{
  "n_head": 12,
  "head_dim": 32,
  "vocab_size": 26613,
  "norm_place": "pre",
  "tie_embeddings": false,
  "init_std_qkv": 0.0294,
  "init_std_o": 0.00453,
  "lr": 0.00117,
  "lr_mult_qkv": 0.7,
  "beta2": 0.95,
  "grad_clip": 1.0,
  "final_lr_fraction": 0.1,
  "batch_tokens": 65536,
  "train_tokens": 458500000,
  "steps": 6997
}
MLP neurons of a small language model. Each row is named by its layer, matrix (up: input weights; down: output weights) and neuron, and shows model dimensions 256-319. Each number is 50 + 12 x the weight over its row's rms, rounded and kept within 0 to 99.
After each neuron's rows, "fires on" lists the tokens most often at its 100 highest values on Wikipedia text that the model never trained on. A number after a token or word is its count.

L18.up646:34 38 47 71 49 69 43 66 57 63 19 47 50 42 45 52 52 70 49 68 55 43 37 41 35 77 64 52 41 43 50 46 45 42 74 58 52 71 57 44 53 56 58 54 40 59 47 62 57 59 42 38 40 37 43 77 65 48 59 45 42 42 56 42
L18.down646:63 79 39 39 49 22 53 52 52 50 49 41 50 51 50 51 42 46 44 76 40 71 60 48 65 50 45 35 54 54 45 32 54 59 46 44 50 40 62 72 42 40 48 67 53 51 58 82 31 48 38 76 73 55 56 28 44 58 45 61 70 61 55 54
fires on: " |" 33, ")" 16, "A" 4

L18.up1429:41 48 49 55 39 66 62 38 47 57 24 40 57 22 54 44 39 55 58 62 74 40 69 68 46 53 63 59 28 46 29 49 58 44 47 68 47 49 61 38 41 50 63 41 64 57 42 28 67 66 54 53 66 59 24 40 59 59 56 39 59 61 47 47
L18.down1429:71 38 36 45 46 71 44 46 53 44 52 40 79 44 38 54 50 42 45 47 59 49 58 42 61 54 55 46 41 58 32 72 38 43 55 39 33 46 41 63 45 55 64 62 43 43 59 54 57 53 53 65 48 35 49 51 56 44 38 54 64 63 39 63
fires on: " (" 39, "." 14, " \"" 12, ")." 5

L13.up1081:40 58 37 46 63 38 45 37 65 34 34 68 50 55 44 48 56 49 57 31 37 39 50 69 60 49 29 88 63 37 43 41 64 51 49 57 51 65 65 53 56 60 49 58 50 36 46 54 54 25 37 69 49 58 51 39 57 42 45 47 64 61 45 31
L13.down1081:30 59 65 46 36 50 48 37 52 32 68 63 45 32 40 41 47 42 46 56 72 70 38 29 45 52 56 50 70 50 54 44 45 45 28 53 21 54 43 48 46 57 48 70 54 60 27 46 49 70 61 58 67 48 38 61 72 49 59 60 42 30 53 66
fires on: " in" 19, " or" 8, "ly" 7, " daughter" 7, " North" 5, " winner" 4

L13.up447:75 49 35 57 42 49 41 73 50 42 78 54 42 51 51 54 56 60 55 32 44 34 33 74 83 51 33 59 54 35 46 61 65 39 72 55 47 60 69 37 35 32 52 44 56 73 63 44 40 54 40 56 63 49 42 24 33 78 35 48 48 52 50 57
L13.down447:33 57 79 44 49 54 61 39 57 64 42 52 49 49 34 59 13 48 52 68 60 47 48 63 48 47 51 63 54 57 46 43 47 43 41 45 30 49 31 52 37 66 56 55 42 47 45 39 63 40 67 59 56 66 50 62 62 59 74 38 58 44 42 59
fires on: " and" 39, "ri" 6, "ly" 4, " or" 4

L3.up1476:70 68 45 39 66 41 56 63 48 58 49 37 42 55 46 41 47 56 53 69 59 52 40 63 50 54 50 54 31 50 55 51 39 66 61 53 61 65 23 44 45 42 53 40 44 38 41 55 48 42 55 63 47 55 42 34 68 62 56 51 47 45 30 44
L3.down1476:49 59 72 52 27 42 47 57 64 49 52 50 54 51 35 35 47 41 51 37 37 34 62 44 49 42 42 62 63 51 28 53 54 41 45 35 62 36 64 70 47 43 40 51 39 55 73 43 62 54 50 48 53 58 66 38 38 54 48 40 29 60 60 39
fires on: "ors" 26, " main" 16, " creation" 9, ".)" 9, "ico" 5

L13.up397:48 40 64 55 50 40 41 51 65 51 48 57 57 52 63 57 54 56 41 60 53 54 43 51 34 51 51 65 59 60 39 35 43 38 61 57 52 49 65 48 43 54 44 37 48 61 47 69 51 57 36 51 57 73 49 78 37 55 52 28 41 67 57 62
L13.down397:42 43 56 29 51 31 68 43 60 39 67 34 67 48 38 54 50 46 31 71 62 61 79 51 49 70 42 67 55 48 09 30 49 67 60 57 53 59 63 54 54 66 62 33 44 42 62 58 56 44 47 51 53 52 45 52 42 35 43 56 40 36 52 47
fires on: "A" 22, " A" 20, "'" 8, "the" 5

L18.up914:30 47 49 49 40 55 58 66 25 13 39 27 48 53 41 58 43 45 37 58 47 63 38 50 61 75 67 33 63 52 52 27 54 76 34 70 60 57 58 35 42 44 38 58 50 65 55 42 53 53 60 43 47 37 27 64 35 52 37 47 55 40 52 66
L18.down914:40 66 32 60 47 45 47 21 69 76 39 59 59 30 46 22 35 52 43 42 37 70 57 40 63 51 36 56 65 48 56 54 44 45 71 48 26 49 30 64 33 52 54 54 56 46 38 58 33 37 46 53 51 50 43 52 43 55 43 63 53 70 39 46
fires on: " |" 26, "0" 21, "," 16, " " 12, " the" 5

L13.up1338:39 77 63 46 57 38 46 70 48 62 53 48 44 56 59 58 52 77 50 58 40 58 70 48 49 45 42 57 62 33 25 35 44 50 40 71 23 35 58 44 61 64 31 40 64 54 51 31 58 54 40 41 58 83 25 61 54 64 48 57 53 57 49 62
L13.down1338:43 60 54 46 70 54 59 71 59 56 71 41 38 50 67 44 39 49 41 59 56 47 49 56 74 49 51 60 55 54 22 50 47 61 46 74 26 44 66 42 73 41 35 33 67 48 68 49 52 37 45 39 60 61 48 51 43 45 34 45 35 57 60 62
fires on: "um" 33, "-" 10, "en" 5, ":" 4

L18.up1320:34 37 54 72 61 41 37 60 41 45 23 35 41 44 57 23 33 50 41 69 58 39 75 62 58 72 34 48 30 37 46 50 41 53 41 57 57 67 42 33 55 43 64 60 40 46 60 44 69 53 59 44 45 61 35 58 52 50 39 58 56 62 30 60
L18.down1320:60 50 57 52 55 49 32 43 52 40 51 40 67 43 50 48 51 31 63 64 57 52 47 61 46 47 58 51 50 42 31 61 50 47 52 56 50 46 56 51 46 58 55 70 54 39 62 49 60 49 52 61 43 24 68 51 38 56 53 60 59 70 37 42
fires on: " (" 41, " \"" 30, " (\"" 8, ":" 6, " '" 6

L18.up315:37 43 65 67 63 45 41 70 60 32 42 35 49 49 72 37 66 54 49 36 57 29 72 62 50 54 66 50 44 40 37 47 40 66 41 56 44 51 73 52 59 48 70 48 40 39 44 44 59 47 41 36 54 50 48 74 52 61 50 44 34 64 52 36
L18.down315:37 57 52 49 96 47 32 62 46 48 47 41 69 37 41 40 76 41 44 57 69 69 44 43 51 44 55 50 50 54 18 49 60 50 58 37 42 41 68 58 45 49 62 55 43 35 47 41 39 45 59 44 52 29 39 56 52 45 45 51 46 60 64 50
fires on: " (" 50, " \"" 32, " (\"" 6, " '" 4

L13.up741:32 67 58 53 45 46 51 63 50 57 47 37 50 48 44 59 38 47 42 52 41 47 45 40 47 69 48 47 20 45 52 59 58 54 35 55 44 58 55 54 58 55 38 36 80 54 53 41 59 55 55 34 52 36 57 57 49 50 38 36 42 64 54 53
L13.down741:21 54 54 38 48 54 63 67 41 44 39 43 44 62 65 67 43 52 56 69 62 65 33 61 53 46 68 40 47 55 02 54 58 53 55 49 36 51 68 47 51 58 48 36 65 65 51 49 62 50 46 22 40 73 63 47 46 57 42 39 34 38 72 68
fires on: "–" 46, "-" 15, "on" 13, "en" 10, "ont" 4

L13.up147:38 41 41 49 38 52 67 43 62 59 25 54 34 41 58 37 53 43 51 42 47 44 42 59 85 47 64 58 40 24 65 56 42 80 36 62 53 33 53 45 53 45 73 59 63 54 82 51 39 40 71 45 53 46 65 69 44 48 46 57 49 67 54 58
L13.down147:56 52 58 48 33 43 56 51 49 51 55 48 61 59 47 68 53 57 31 60 58 65 39 41 35 53 55 60 43 44 61 56 53 49 40 27 52 50 53 42 53 71 40 50 53 60 37 57 64 53 64 48 40 44 27 37 54 56 54 52 66 36 53 54
fires on: "," 22, " first" 12, "itions" 7, " more" 6, " most" 4, "ne" 4

L18.up824:49 49 58 53 56 55 38 51 54 56 40 50 77 29 58 44 44 64 30 52 50 59 64 40 39 55 49 53 36 45 54 52 57 39 56 47 23 43 49 57 41 55 54 51 64 68 65 27 50 62 52 31 57 65 45 67 53 64 45 37 58 50 42 59
L18.down824:53 38 41 53 51 52 58 45 54 43 34 43 27 57 54 53 46 63 25 54 52 50 52 44 52 57 69 30 44 53 44 48 48 57 73 59 45 43 52 53 39 37 54 34 39 35 63 77 43 46 54 66 51 41 56 49 34 31 50 51 60 46 42 44
fires on: " " 40, " Der" 22, "enn" 7, " Ke" 4

L13.up1400:36 21 40 56 48 53 40 59 46 25 43 68 31 49 66 56 48 55 37 59 39 56 32 71 50 68 34 54 74 55 48 45 44 69 43 63 36 51 38 48 35 44 58 42 41 47 68 70 57 64 52 27 50 66 56 54 54 24 42 47 44 70 49 50
L13.down1400:46 49 66 36 47 44 46 42 59 54 48 48 48 57 51 44 40 41 55 40 31 47 52 57 51 47 48 51 41 47 57 25 54 52 51 59 61 50 62 59 65 31 32 46 39 54 22 48 59 32 71 59 64 48 42 44 70 54 59 55 59 59 41 56
fires on: "," 29, " at" 8, " is" 7, "ner" 6, "4" 6

L13.up1401:39 65 67 58 41 34 68 32 40 27 53 43 41 43 47 52 46 57 36 60 57 30 42 43 57 46 59 72 25 28 62 35 61 40 49 78 74 55 48 29 38 35 59 36 50 64 38 41 55 34 34 48 64 49 42 49 51 49 25 32 44 41 47 51
L13.down1401:45 36 54 35 50 19 59 44 49 34 60 36 43 64 63 49 46 50 38 49 72 32 44 48 37 42 52 59 34 45 70 34 55 52 52 56 57 45 50 39 44 53 69 46 47 64 58 42 42 32 63 49 61 39 38 57 64 52 57 53 42 30 70 61
fires on: ":" 22, " for" 14, " against" 12, " to" 4, " |" 4, " first" 4

L3.up1181:56 40 64 71 56 47 72 49 42 47 14 44 47 46 53 39 60 45 71 53 53 65 42 55 28 61 49 36 45 49 48 44 49 29 46 55 37 68 58 49 56 41 64 49 38 31 51 59 34 53 41 47 50 62 50 32 32 55 52 46 39 58 60 39
L3.down1181:35 45 42 51 53 35 40 61 49 46 64 53 45 35 62 73 59 35 36 44 55 30 31 43 53 50 75 51 61 50 52 73 47 52 44 35 51 31 49 51 57 61 52 67 64 52 64 56 72 49 62 59 68 37 47 65 70 50 54 49 64 38 36 49
fires on: " than" 57, " see" 6, " Chevrolet" 5, "En" 4, " median" 4

L3.up1430:60 67 35 47 43 61 70 57 54 97 46 51 57 51 51 56 49 83 53 52 42 67 58 55 54 49 56 83 65 54 53 60 57 66 50 45 52 53 49 51 48 45 46 62 61 67 41 58 68 50 46 60 66 15 56 44 58 99 35 45 50 46 51 88
L3.down1430:21 42 43 61 53 45 33 42 60 38 39 53 41 47 62 37 47 42 30 36 68 31 53 70 35 45 87 64 33 61 42 51 60 53 47 83 55 38 58 60 53 33 56 50 48 36 56 53 41 71 64 62 36 53 50 58 39 55 61 52 35 53 48 42
fires on: "ual" 13, " remaining" 11, " Company" 9, " Corporation" 8, " stop" 6, " attempts" 6

L18.up426:53 33 61 35 61 13 53 48 32 40 59 44 68 53 53 33 27 57 52 65 62 35 47 23 73 44 68 59 51 40 43 41 57 74 49 49 39 53 28 35 58 62 52 38 64 82 42 63 61 40 48 53 37 50 41 61 52 68 47 44 37 48 58 65
L18.down426:59 52 64 52 61 55 70 65 50 31 61 53 72 51 49 58 68 47 34 47 40 44 42 53 22 34 68 26 61 45 38 53 38 39 54 56 62 40 73 51 41 51 59 81 44 37 56 61 67 49 59 66 33 51 35 39 55 66 37 54 24 34 52 51
fires on: "2" 18, "6" 12, "1" 11, "8" 8, " K" 8, "3" 6

L18.up1487:50 24 70 23 60 58 47 45 54 51 53 54 44 45 44 37 39 49 48 50 28 36 32 42 45 71 49 50 69 48 33 30 62 82 33 47 57 74 29 43 48 37 34 54 49 67 65 38 49 44 65 44 56 41 60 38 42 43 42 61 33 62 54 46
L18.down1487:68 55 33 65 54 45 51 33 50 38 50 38 59 47 70 49 49 35 60 37 61 49 45 39 32 53 60 54 50 71 40 52 46 37 71 59 49 58 39 45 45 56 44 62 31 45 50 58 49 52 57 49 57 61 37 58 53 55 47 41 53 37 62 46
fires on: " Gr" 30, "3" 11, "2" 11, "4" 5

L18.up1248:61 44 42 53 49 43 42 49 46 37 53 60 56 51 53 34 50 45 57 55 50 49 58 53 64 67 53 54 47 21 18 28 36 50 48 49 58 49 40 51 54 77 44 34 56 26 66 41 70 48 72 45 57 55 45 41 34 72 44 63 57 63 74 45
L18.down1248:72 50 66 56 41 54 42 70 37 56 59 49 27 47 62 39 17 47 47 47 45 54 52 34 61 57 49 37 42 52 76 59 42 33 41 66 70 40 32 49 63 47 73 45 51 46 53 58 38 46 39 52 49 57 31 46 50 42 56 45 43 45 61 42
fires on: " |" 29, " is" 14, " " 10, ":" 9, "," 5, "5" 5

L13.up1263:52 41 72 71 51 41 39 32 39 42 37 48 24 61 59 36 52 58 56 58 54 58 39 55 54 61 53 58 28 50 57 34 63 64 51 68 58 44 39 37 39 56 42 63 76 74 47 35 40 53 44 41 60 54 53 55 41 45 34 42 51 41 50 59
L13.down1263:37 53 50 44 36 38 41 41 59 49 59 78 63 45 56 77 53 38 45 54 62 62 76 54 73 38 42 34 45 61 45 65 46 42 55 43 39 40 56 63 40 44 65 49 44 42 55 51 45 42 63 34 56 49 54 33 41 31 55 57 48 52 60 51
fires on: "0" 23, " |" 15, " of" 13, " for" 10, " shows" 4, " known" 4